Weights of a small GPT-style language model, trained from scratch on English Wikipedia.
Architecture: learned positions, tied embeddings.
MLP neurons of a small language model. Each row is named by its layer, matrix (up: input weights) and neuron, and shows model dimensions 512-639. Each number is 128 + 32 x the weight over its row's rms, rounded and kept within 0 to 255. Numbers have three digits each.
A block is one neuron, or neurons of one layer that tend to fire together. After each block is what it responds to, as a language model described it from the Wikipedia text at the highest values.

L8.up56:131163143116091106152143172092123137117097101145138147087131095134069093145175157088125134117104172114086179097186126070135114121155092089116114133138117104118143118138101126129137147112083126115110136142138174090118117105166091104109144080088137100105138130070087052145144201154067130208141065108161194077085138126125136152089120113126126156107101155109096119132168152169107141137153
L8.up1851:112080105118074127134114105096094159088079161105146139104176174123074099196165140145066129167138149145055126186150179160115162149185161166122099112138079108031133166125063137134111158107166146079158132142106118096153153044135079099144170083083183094165123146105084135124106133191135124088129097098122120098104104106061133149078098114145126122136123157138126137081170136131123146091203
L8.up2174:112106163113081141115170129140153162104146093160156139058139104137081109098157159155120094201122140121081147171128159164138099133136188122142105158116096120145116131134155100136118132114098120144139070178105110086134140105111068106059140099133184049112108135080112093150153121137109177177171089059099141176091147089151135180073130004141124124117145194104131136159110160139116131129166
L8.up2467:150117147137098135121140190148125164120099147074129155091170098132144142067145118101116107213087088111067159105142119092148109147189136118116080110098118121124140155101117090117170128175183085087108137148114195117137141141126165134120108099105122105061133139128060084087110123104083118097161102096163155123128158125172097166158119101148119101123086198115147152105131105248076138146183
L8.up2903:187123103159068137169123162120173152175110139095132090150114101160097098121116174137140113159124133097139149083161155157168112199171139133128101125114091174169158164160151071140110164192096123125152170083075108110132179087093108116096129101135097107112132172077110137110121129107159100140170132137204111176143135141155088133115131104150123152115144191122156180096173111136117123133143
L8.up3924:152161136103065107117099107148127175088165126156107103184142122109146117091113141101085101176111124158091168137182133128197139170118119168103073122159120135096110138110099138148116105211145117181232155166107159089148147103151152137080162009148148144177127170087146121127099156145180120202163126118079147120142110095150139179142112114148130117162191149146049130139174155137112195125154
L8.up5112:168147176184138073157129101115154180095133073145125158132135108084114098099154147109144133182102188211136128108148142139115181159228209117132162129100073160124120120096176080119131076136109155140112131168113136086127101071127119186088126135153125072106104148134086151110108143142107160154136095128146171106129148076105176174121160099139150115161097079148140178101145116146119088108161
L8.up5992:120201111169087177165134082084127107166142149136114162166104068134095074096146198108166129226065166134136180158096162090171109096201103104106127145102110161156169171086141145100114083186090074147171095147104084156098150071097093152098115102132079085160126163098083075146107146148097180116141091092136195122103171099118109227134101111160135149129056161108093131098162158113154131061159
Description: Before a numeric value. Tokens right before a quantity is stated, such as table pipes before vote counts, colons in census lists, and words like about or approximately.

L4.up4310:143156118168162139194122158188154191166161144141106148185154126099116139074095141100121078136093157115046179110155124129149109138161134147114074195148106143063054148173105099107145129215089229130137122116079139122117120076148101134075121109167097092172080086139159107148110149152107158138112056047140148156080145063137165147110112042174118102122126108119051141116143112126147155113125
Description: Slot before a value. Tokens directly before or inside a numeric value, mostly "of" after measurement nouns ("average rating of", "period of", "mass of") and partial digits.

L8.up368:160115083148091122118130131156113123146139123155119160103130133180074176172195106142055040091176173084121140145109101154183164135126118091175159132114137122158108128167184133112059139053113112159132092159151148118146121089117057139146161136145183154113062137129135080097188141192100150151131171134182151109172093129145143146158107082134123102121215138188196045191101109118091155105161
L8.up928:141162129143073136090138112115156131128194118132117214113116127102130153124111138158132130119110138105118132171150079115147138136157110142085114158155143164108139147129128182132158113113124133151163048118133148193137116166150090120106120092109162163147094133061136100106096136155067105154122099107080168160122148111102171164094124113122120168132128152132109122139148109154165098101128
L8.up1846:150109149132184077156161142126148122191117145171170139088091099062048161144150202134087120112120118085098168092050075160136136141129126154140136064145108150178129107076152136107064113114171128156150130110144164155124127139140131140115135140120122139125125116141112139052133161165059132088100130110164084136162102137122116159114119110190068125113168122162140092105128092145139097099146
L8.up2476:132167174145067078151114176120133179163183111125105072157116136116137076114153191108104124163135147123110134086079115092125137198121130122052113069098109154106179081102138151128133119150180152164118110141100093160161143192137097143148113144095123080151128135036084108115175125121092093107137131130158041108090093071162077170132179095171112107060102182151084106136149089163099141117155
L8.up2615:164108153132088082156106129123123173142199169138132102099157137117080147120133178140144128166070128114059100167079071139152132164151126082102164078097047125046184083167113101140176097103115156105171101148108191107141115147107071113114159128153139127123077151139104082067066187159142096123158154087170116133167116131137154190168126115164103180119092147115153098109186107133091120079149
L8.up4948:131202107124159141094125110148156121123094130154102176122123068094090092126200126080126054141131192100076114133133150150147141086172162159133084121115135190098112127153137141119141122151111176158158122140165123150104120106177131153133178126128121114135083107141223134125097177128116152127126157133146118142056167163092175122082158169130100151077181171146083017098101126154093154070094
L8.up5277:132132083139137108152146136116109167126097159138098137089127122184066099144119130144117118131158114129034149053144151147129165072147164188145121098151157184076214163104150144106096089072059125123177126141120112149121161147090121201100147188136162163105117157125162134068118193161137147162062170117148102132134084106113157123095113094184085148103165151213137091170154116221083073110143
L8.up5573:162099152120148155103154173148139138199140164176110100101040175148126165077194145146122141153152136046115116122107039154151148132201155206117108102167155156111092159160176115119105153090034137101168122150174102169152113112110101145165100129196115200155044115101148133111074173159067173101085129148108161075088121158161140085129106144128135115091087186162137145128159140117166100138127
Description: Distances and positions in descriptions. Numbers, units, and position words in geographic or historical descriptions, just before a direction or period, as in 3.9 km east, 12th century, curves southeast.

L8.up1530:149200116085126128180149151119167136175062115159139135120098115134077155099118159077120104089084123183107162137085094081109108122144171104139141127117122087124139100159178152097150109143100150122096128100189125127157090091119131124146142139107136125135157155109077135189153160101150125153106120129130118165123139090176123123145109104114108214126127159075115124126126130116082089122194
L8.up2151:141144121118147136130169093147126106131123082099079168130121056132134155042120185110097099116082117174163182151130148111094165125100224131140062151157073110042117154128128161101108134097093144096167161112050084180099126154119130156068115135131131092135113118095133068058112154125140140155165158107114166070058132105052169068179147083127094143164108106108107103148219081170125127104181
L8.up3333:168147120175095097114156150119101180158122118123057138140068173137149114055157112167092141115152100099120075179156099124118152133179099165143103175114107108103120077167162145095129103159160164111133107118111099151180145141078173165121174127122134157165108091160046118094150112158088152117112146118121112167049164168132146095136123112151066162126128129107104149149106022150139052131169
L8.up4057:135176072103118097058096047131111172165166143081080147157127158097176146117157117112104137133135100168112115143142129108153123119163131138145113115141105128102136016136156112148061045166155133149108108157087137109122124137075142181073184151127171114126121136161145137043081105143071128110131138139115139190120141146077143067140105104162103165120125151137144148142149094136141137150189
L8.up4820:186210095105122129085153125129100125163146116116149116137105104120036194098170103102111097104097105205129178139117117050170117142112157094099128083102114120056118100120157154101088131133106179141150127157143097135121086156190151126104172075146071093214143104148125128137102127126098119158129137096140206108115106203101084064139081136139097155168153130091128126121157095161100129087199
L8.up4989:179091078093126200106100136114152138162153119111164127126135157097104108073134134122115157143093156161143168168100122104161105194144144097059134109066142165099116078066145142109152101134221148171173028149132181084132096123144133133130169083122075099164133142087143123149162143143124116096096132109111193151094211175125139111127077132148102177087128075099142161137152103182142101102152
L8.up5021:168180083103141082156130126072128134220145130127095145090139116086093164119160127102062046104079127099142218177065078037087171137105149091116186146108096079098078104158127167135088123093141161094132142104179120120117142104157156124158130157109097161146114144141105110165131171192158111148165120082121106142117152134118116172115052071151130168162159101108149138141124116163140138073208
L8.up5998:148142093035161148149161120111139129155211111123191073117056150116061170098124067097117109111127165146152146197169056060113136154150174085112120108089113113084120120149117137103116152077175192122155131143175138120193145114108098140117116141152112133126155122110144033163142183143176108129088150134119163142107131142086146127154080068169095156127155129124157126127135060179101130108172
Description: Closing fragment before delimiter. Final word-piece or symbol that completes a quoted phrase, subscript, or bracketed item just before a closing quote, bracket or brace, e.g. "paper tig|er", O_{2}, [el].

L6.up134:100117122139128148128177191134140146132103144123066138166048097117135138140148122118101154185080081148136128161120127124130128156115133114133150133103152154111148134130097117097153056204174170135186143137131175102159114129164131182134131054133057136171142153128121156113090151142153106160088130120127119126150120119121139155138167140145116167140166064106164079133130156094086073121167
L6.up330:098164076147153158137126096129212107133112152091126161129140101082125131048190193109077125121103108131129223105112158092120184125159123097113078140129107073080121108107085146117132074149129136114126116153090137152143134140155091143066200128179113107151158110109111130083139118168098151066155117125153135122107192122123137162173132104110125113144135110134166074079119067211147142134067
L6.up1800:137195077099081152127132156130131095087130147128140170083177158080073162081149126154101163115072179105104179159116122139156145122133129158082072206145080145082122148144122148134119059182131115088156131147044116158102134121140135178170222126111121165150125128145134068137103139132180128131138150148151170113032125156118099134133162117156120126163119156141130147113109097103094114140140
L6.up1878:114177123094107147143157130153215136148118122194128126112150139095149177150101084136106150175114100167136134114160065135139153157179139135128088136148119071143137075103108105125159155149174099126096187127134143130133132108121130173050165175110112118199140189137143135113138140119180111141096073135087207149126119111135088083158128159141115108160110132160144102132165089146135065077149
L6.up2673:107173118149131124161164143114134171148122133155125142136156162083129162102136143133110146183102122102149158120142095083098145111182125144160068120135066132118125156105103150125122124152153101122185126128142096134143150104106082201143163123114072166138136093164119143142146112144089153119117115118122159086148181076092135172093163199105112143098102164123132097190199065124113108142164
L6.up3823:162157175070115116106128137105148227135073159113140136103177089106139112102117218118109149192147134146125131077094151121125102130201142135171073109158123135107170090118073087151155093149170135162097139150036214201123135088110092162068183102184116114181146093137126161120122125152129153074104151156133141129154119170101098157114149120110150081157158157132165078114159104169103100047072
L6.up3979:090222112071150141136100140137136164169130172142136121088130114168111099077141160073086165193157116166144117165145111098140164119180129116106082110155174118110119113093131129114124122198114069171160107092082213176119101124104094107097122129147127101168105114110181129132130142120118187171074096101135161182081177142113113181106131154107100096093176092143177098162171132108073184104061
L6.up4025:113125094162097131132103122122108154097144149158123090175203122110102188116137086063107111139132121132075161128122142125132141118214103140092105086147099111218201041117130121115156115133191112120149114172116159122161201120108092131166125056211096128182095105118129174174155145153151121153066104112104121146140126118139154175118167098132106145112146146166125130104174134112100075102108
Description: Score digits after dashes. The digit after an en dash in sports scores and pitcher win–loss records, like 0–2 or (0–1), plus mid-word fragments of names (Xi J-in-ping, Maz-ur-sky).

L6.up949:044199144154125204065189150105118151146141192186153112131103055180165160138083137104144078149098041127114142160128067141174134108078141141129134176141134130188115100120174158110122187141126152159176117068142162139153138145143123118069167057124177146159071198149122097147112137100079123164117134121186162161134107095124177135107100124141110162142101092107066098108100124153120101168087
L6.up1500:103214139150106152178110161131154170185089142134149143193156119128130153098121182170068099101123137093133165115112148162167089129086151119149147112133152147113124147195168155121096113155096159068146134164047094112147169158173089105120122130148121114141138167126127067094131127202107131116154056136123160091069164136193111187157099104133117188121118173142124140079133148150080123085089
L6.up1565:103088070147089156141150124156151139158121154220085161166121163117118177078118120074143154190142052135158195148171108139173122155155178112123137144101130161116149058121147166133096142145161099151219092149134093161141078165146078130092117086160090166160133138113105106073151139152093045136117154082149133105106128151114147134119089156148137172130134150136087076139124157165157112088133
L6.up1758:086206128169096142154168122123218138173150179157141132137078101106095102124152148078130153130122099136132144123160100171102152192147161079121105149112146194105147154129198107132069061124101126143198099117127155164174125151123052095130152129153151143070057164170138093123080121167109118139080162106167141134131136101118158148138105122166098154127089103169083137107133089191132064143150
L6.up2203:138199151112110104114103166156139121116112195145132144113073145119106155130036127109069137135139138160165147086130106158136188147103154129137123128096168107145154149150191126118038145108104177148197128121091161182174113163136086128133095120127157160162093176168154092125077168145128160129134133099141143121100145124150146104109149133135116142087152109137162125090100150184130179125115
L6.up3102:131143129181110120110116128144140198153148122186160081165132088132122090102125153187123107116141140133157145125135089133062112116106128128096098184140121130160136082068169193128151127127160155159135072110140164140145144105144132119198200070193163122201100172129093123140122157150116113126083130104156154177155125187124147114165054099155127131092134156128047147137123132211174111099099
L6.up4027:156151096156125121102074112108165143126161152142139093085141153147082100112163177102155142115124147072127112109143039155125149111173150140127116125148106122147119148119156153118096097137115131160162116111153149191129133130155123096177160112149171191125110158114111149136059119136063127125076135113130118115087169134096142078168109107138131108094138146154094098171142093126105124079185
L6.up5604:144160142120124097139159126146107123123101139058087138142129075129071125122078160089092149130117104148148185110141110133151176133128109168080154130161078108120184129127191139109141109134124156156149146140151118144151147180132110086085195136100109206095096122122128129155047196133090119133141181141145171115127154150103129102136116140159118148100098112235123137120135142122099124098206
Description: Upcoming place name. Words just before a named location or building, mostly in, at, the, of, situated, built, or railway before a station name.

L4.up1820:152164195167182114185148083164161076096156077152098141139135202092101192102096124112128100128115148143173115108138119195146168166159144189107137107104128178148135138118083093120130109116110191161138048106149157111131123149108094169144094150162175116145144150071158150086113186094079143117159077116144127128122118103152115108127135091149117112119110218213097128148125053126121099152150
Description: Quantity and direction phrases. Tokens in measurement phrases: compass words after distances (mile east, north), opening brackets before conversions or date ranges, and leading digits.

L4.up5079:096185127100102100157105126112115136149099105148176126109087188122107132113132145133129150091095116120124091107175110192090192148151130142097157144169137195043185126073116165120140148151125139079162135141166139152149145145182089113104121095150145154086099109131114102107102171153130156100158086121121217062155102151150150118104168131124096117150226135131115153140137120123112124137078
Description: Physical location words. Words that say where something sits, often building parts or places: ground (floor), stair, entrance, hotel, located, site, and locative in, on, at.

L6.up546:140149125154114142145112144151156145168116145142082113110104097131144133158157139152105115133153073094138123072154095147192154121155148127131139187146102188150093080119137182111141104085158188154158076106176109206187092126152076116139133161143211130140136165175166158121159096151076105130083123149190138164092126153146169147066117099130113144088149169102111168181142076145105132047093
L6.up888:143141078156141100068144104189121179126136119104121103146126076207137162120097163098108119119138159149159113077131095108109186131211141142105139086164158081092122084151139124103206092172136202159149103110181182099138170168141077134128131162133101168177140113153087131072111196159069136110141107061097102128061095130123100108130128171157109122125174153135169063148175078124113112140139
L6.up897:077139142156114127174095139147167137174127162088097111108148102182116116097112154132118154110140161111162131138134086114167150109139161196128135123096094087065109111163154088103138110150095088174159068118118149134119128127175143104168098155091169085171031151157073093152098176148106145115112132102157180127157145132084144149140073101129106123112119108158136120155155121117080145107152
L6.up1252:119161205152082137142117152134153172069140168086150115139125109127127156057121156056124133161104161150109079126126116178150156138113106144062128103078138081140079113107131130112094058174147155110089102072132173153153136164174051132112147170117190103102113142099122099105079131123109139184110114079138102129098108115180128093120107178127111098098118169177108149142182113143119175121143
L6.up2479:149161177137130177148098185116154121148114180100119077152101162093160155150143141067106135147131125116167145084121125135196190153144100123061117099167120137143066051118116103098076120189118178131111094106144098131142148150152091175089123132101170145144105079157056131090105089112120107191131083131142165138137131086188056079120131144098106149133153181113127155165132124149118170114119
L6.up3798:131152110135119149113110100154163186077138153160108162129124131181153163137171166084111143117130157077100141160123131152092145128156096108040124136176084083116113096119115141108039120174144183133146038119113171109156091178166119129113119149166135121141128137157081158097149156116086130082134076058126167110090127120135161126111155066148133096110103202149099123133156073163094102072138
L6.up3891:114148174172087143133110141127166201123200142147128095077122131174096148074126153092124118228164146198095104143105072095125150176104151142124158146108154123148159102130104130093095100125140182099132124135111150087152209122140130150152135118152157125125103180172112085073083159100160075189048141069178085124140121135184163119142135128131113101077162168145109111135166075133143172101132
L6.up4628:163226095110129144149157074145184126169112122141160176182135164123066151152152159068095168077158175119154155121151129175180117126157155120081119104109146120175128184139106141097103083127189138078166123130156107142175146107129078162092167181143150096142092158094155126145132100146073134153170137100110181097104139129106132100092149092138118155083112199175140166147175089125071102081114
Description: Units after numbers. Unit words and connectors right after a number, especially distances like km, mi, m, also years, dashes and percents.

L8.up1306:077158108177064174167162103119193103189166140149112165112139098144100100104124086083104086081111066144083117121112082153125128143171104090164110100113123142138097065143189164166113106109130149128134119126132120168155107109156114097159125164195121139137151144101114093144141165195102114103145155129130081122132128082126127151147085076129134138156110104090120152145158159093131145168163
L8.up1577:105099162204158152127118091142169098111107126070157126131086158076116135157174113105112126118122145137125133130081128114108187086157158110104059069107120146129093147129231159096174088136098160162143109194154156111152104131149105095129175113152142139123112072122141107112100117135113124240151159099114131117137140141049129118104126130131115115119143121165152109139163068117168159132135
L8.up2014:117144099130096142132137159139174184155103140133124140092137092096075104177149172140103044161144142113073111096104079131136111113106128172114095128101132147108141152152140132131096192135100161114160138055117129088133108094155123101117143114122147103125157136086160107143149110186142118158126152126127121152098130187153100129151087072121135091152128100182138138126163160103100103139141
L8.up2299:127132117107180178119140122145165141186137114148132094069098106112107116146189135166094132132131118166156123108153077124145124116128096093099101160048126186091105173153130166098177181140104128179142075199127103180166140143107190169125144100138072055091146184098141089173140152109122166160143141145112169100098166141108068161100108055111104154139109093109154117147138073094126108137197
L8.up5745:104130122176102148153140100115197155106135161152103190128106099123133116157127119125106118143136137163038125090124111097134099144170153125120098120061127129167078077120158113134102135143137219137178123175176084093148083183126140100104148165199171149077199119120216078086136099154062160139157111124150118178148120137153094150144158129125130147132144097137159064058085103141101183148113
L8.up5810:141172156132128127174142113152206105137132073120107104117175124134063102143149203102120060139121128139092137131106175112178157149130113092116098093114118073153128141135110149129073118133165152084110105132108101110177113141148149099055172127198111083149120182034087099175133107129152191121146123103079122145124111123115114160123079169122128144146185114136123118140172075124152160115099
L8.up5886:102109098142125123176123103158109186132094083184088189170120168165177099085124141172107089136190160139122100152064111128193141205152134131097151112085107139163144147103112163117126173136164188142137058097094126114179177191133068147140094145100070139084199166054128122170100101133066203126130166149124123147159162155149058146110059096140130067150155143104180084125193105159155089132110
L8.up6001:116121093156112104138131080160200113167157112150130211099065139122082087069132117078117108121125144159165159119103100129135128093153111081139068149113106145092132159110193117140134095156115156156126108126102104148143178142158108111090195137180094184128135096147110068099079122127066122168134124141125148134151111100114141113136000116173117126159089159174162068161154079199112125140191
Description: Passive auxiliary before participle. Forms of be (is, was, were, been, being) and adverbs like ever, first, often sitting just before a passive past participle, as in was released, is required, been recorded.

L4.up1621:167152129214112111191199152138096175109140151118156169106131069109053115103143160163095172147110123156119134103073074120166155092144103103139115199167093096092174184133077098093120125110205125229151150103106147141113164120166134188125151076117094090219128117085130134083130127114083145086103100104083096075080127132160149159161126162130097145143167156065151133165161138174125088142168
Description: Mid-word name fragments. Inner subword pieces of rare, mostly foreign proper names (Itur-b-ide, Oz-ar-k, O'-She-a), plus digits right after en-dashes in scores and tables.

L6.up526:153165132148172143125143098115092135153190102101113121182090086090134130112160152112064073139106139145070108109116075139122124162183124105133134195102065135174115103132157184111155130161138162103152139144064222085121117039141135199161135185122156108133165137100107122151146185133114119105153114088165119093080153108080148162100128134130116188147147096148149128103086120143116118129135
L6.up1856:178153138122113129116147173127143156165112167161098162140109136149125107090138196106156141169106169114107144151110137161134129067138103104131106182089072133156131174140134166111148062176125127115142105145169081107108166089138041194165159103224089162140115107111101095134106165122095140120134158121114154076091134052094131132083108109178102115128116063118134126095157123142093140077219
L6.up2921:094131078163133122152139086085175134102135112208096148144135098109087139123148164120117083145128122125050138101123122133145148156108111132112108124158110098100094118182148190105111150165153152090155135208173170131131120062158072180069071111149102055162182145145136095208148121130087175121115139121161179107121179085124192130138122043157103135132116099102121121078102094145088099106160
L6.up2955:167114070101085134184119149130112132159144136155118110189048132163071160114116129123122097128112092111117126210160173114110186115160106177141053126122140107115142139123121079134149091181095167120134107149141104136095099088167127109144136073171051107152127131182120118128073131141088154149133080093126163106082144108127131161103137142135106141098100132107176118146205131143128164127135
L6.up3771:121138129100028098096095131087188154141153158091125149145109144143079113148171177129134105161140104082087185157193117097178144128213123164079051166122113127149105165164138134105166155123150151112159075203150158111165187065146123108153084084093097100088138116179063091156142187129044132143102125115108140115118173108092186121143057096185129147066145131135123113172123136133134130124134
L6.up4337:129150140154158126136108169145135159102166145126085141142126147146068105134092135101160102117099133124080144122140106138107214169199105065102162084169069206148071152128150184123141141122167192121138078164160103119107161047130103137094159140139073086119124158070112101131141161145091116149099138118164151082134172063121079143129086075163122074096071084119163089121144083158153139132176
L6.up5548:152141119081128145183172154135170163154158167153122221156201175162155132079172156122123128128088132104148178098104162112145154107182136132112108148114116134139119141160058162113125123171125140098141158126122126155121178086170113138126157108110113122136125109148118126132080152091082184204107086101144204130132109132055105182110148097154128140113079153109086127115141078173135137066182
L6.up5845:161079113129042161127142138149157126128122194166063139174159116174102070138109163153125127118079183096110175139134138108154175100154127114100072157124170150143098118109120150110146109183089111122137109092131130158077158075168097147108129099110092140143123125106098131170133136109129151153124134126189147128147153066127158134079141069145110113088086092124070199053156070154120193090136
Description: Before a quantity value. Function words and currency marks right before a number or amount, such as of in cost of, was in population was, and $.

L4.up5066:150114067196105188170155163174112163152180148088127134096120134159160157154106160158113137158170097111070162084160072117107139134126118161162089138116089107143141110163129142094096167151156166163196106148108134126224162096156113161110130065141115175094120118049157163126105155116111164148149108152174129152131121130135105086170158090160117142143191123149164150140185112101126185082112
Description: Main verb after subject. Main verb or auxiliary right after a noun-phrase subject, mostly was, is, were, also "now" and passive participles: "prisoners were taken", "Walk is destroyed", "RC Cola is now produced".

L8.up385:131127179132101178081173126118142167120189111142185150110155144159114103118064199136148131136202131130169162130177102096132144106184185185105158129056150159132145079130153144140134141108168115116148126167099096194149149171155104149159108059186144165112090111125111113096114131174155187118123150043157122154067112111169146107116094103154121130114166114174106175093115146245093125115118
L8.up3125:147160128099139107153141170181094200178119091171096145112026119146141122087163151165095122163078113115164081134111152129103176140164095171147156150096094171132176074160123112160106100102198212103170102175104133163179144179150155179126091062178148054130143135109100118108168119211108109173109133177191167161120110177188112165113117084131141120100155101047130146183217142171115164077153
L8.up3193:115129117145092180101164093190136125108132049163122127113091126088086132116126108126133125134129110150162091091164160144144138117144104123111133128116140136110118087163206143131113124106089216157124081114125123137104189124110089087121103139138100134210107162095170126137113102174089114068106116091082185153143115141097118157078094111165116097175102151078084139139122149123143145107088
L8.up3595:074126193096139127153115126167161138118119079203136085112156087115181124137137163120104150160156085199076138097173104140137122140143101152057095103124153113105160114063091199123154121179155126081143102102135149132074187087150114135084116103187131142130092151119058150078077131158116182170140167116117129173077147106156081157117060106151130078123138097119163144151173109155156152143167
L8.up4350:110182184100120121074123135115149168153134099152071114100109136135121113088116112091183167155162146066083139079155125082177142119137147097124124081129127075067105097121171190116120145104146102135141043160139146124146139159132118182177125102203099168183163139116102126114144169140100173077144078071150157112103157160167170155119109080162102125142176149148102142135098101160168142174112
L8.up4399:143137078072064124100109105122132132175112065167065168137110061076155126113111103096111167140123165091165214142140156089155122104128145115076163118109180169054168109157075203134116118125199118088172102131141148105137146147195138187132082087168108106151084185110080150068110156167094125176197175097170079095079134154123108181145078138131132128052127177112058119181104140142098122096191
L8.up5222:164179048123147144107095143139086128135101093089171127164090101118112121185149168173080080153106116149185130159129139180138162101112126155135173079125176182041136101190150151120057165161153096146135124097134137094093108134144078179121121130112131112164136155180183147156142121126113217180139087148129139190134137131164134122177094152200113132117168145135055185135092139103102169140167
L8.up5794:149108121130122119105091153145108178122086112114089135143083117169152105110163175195107086147135143125081168125133130149197152119097108165089167146117144158100135099146126165108101118125124128183117102158109101139132106105110123166121119118121148123161121165109104128082062139119115172129129172126132163117118140171139139131107057086142115092075180165158095178146101106119141121150102
Description: Place name prediction. Prepositions and other tokens right before an expected place name, mostly in, of, at, outside, over, or the year ending a birth date, e.g. "founded in Toledo".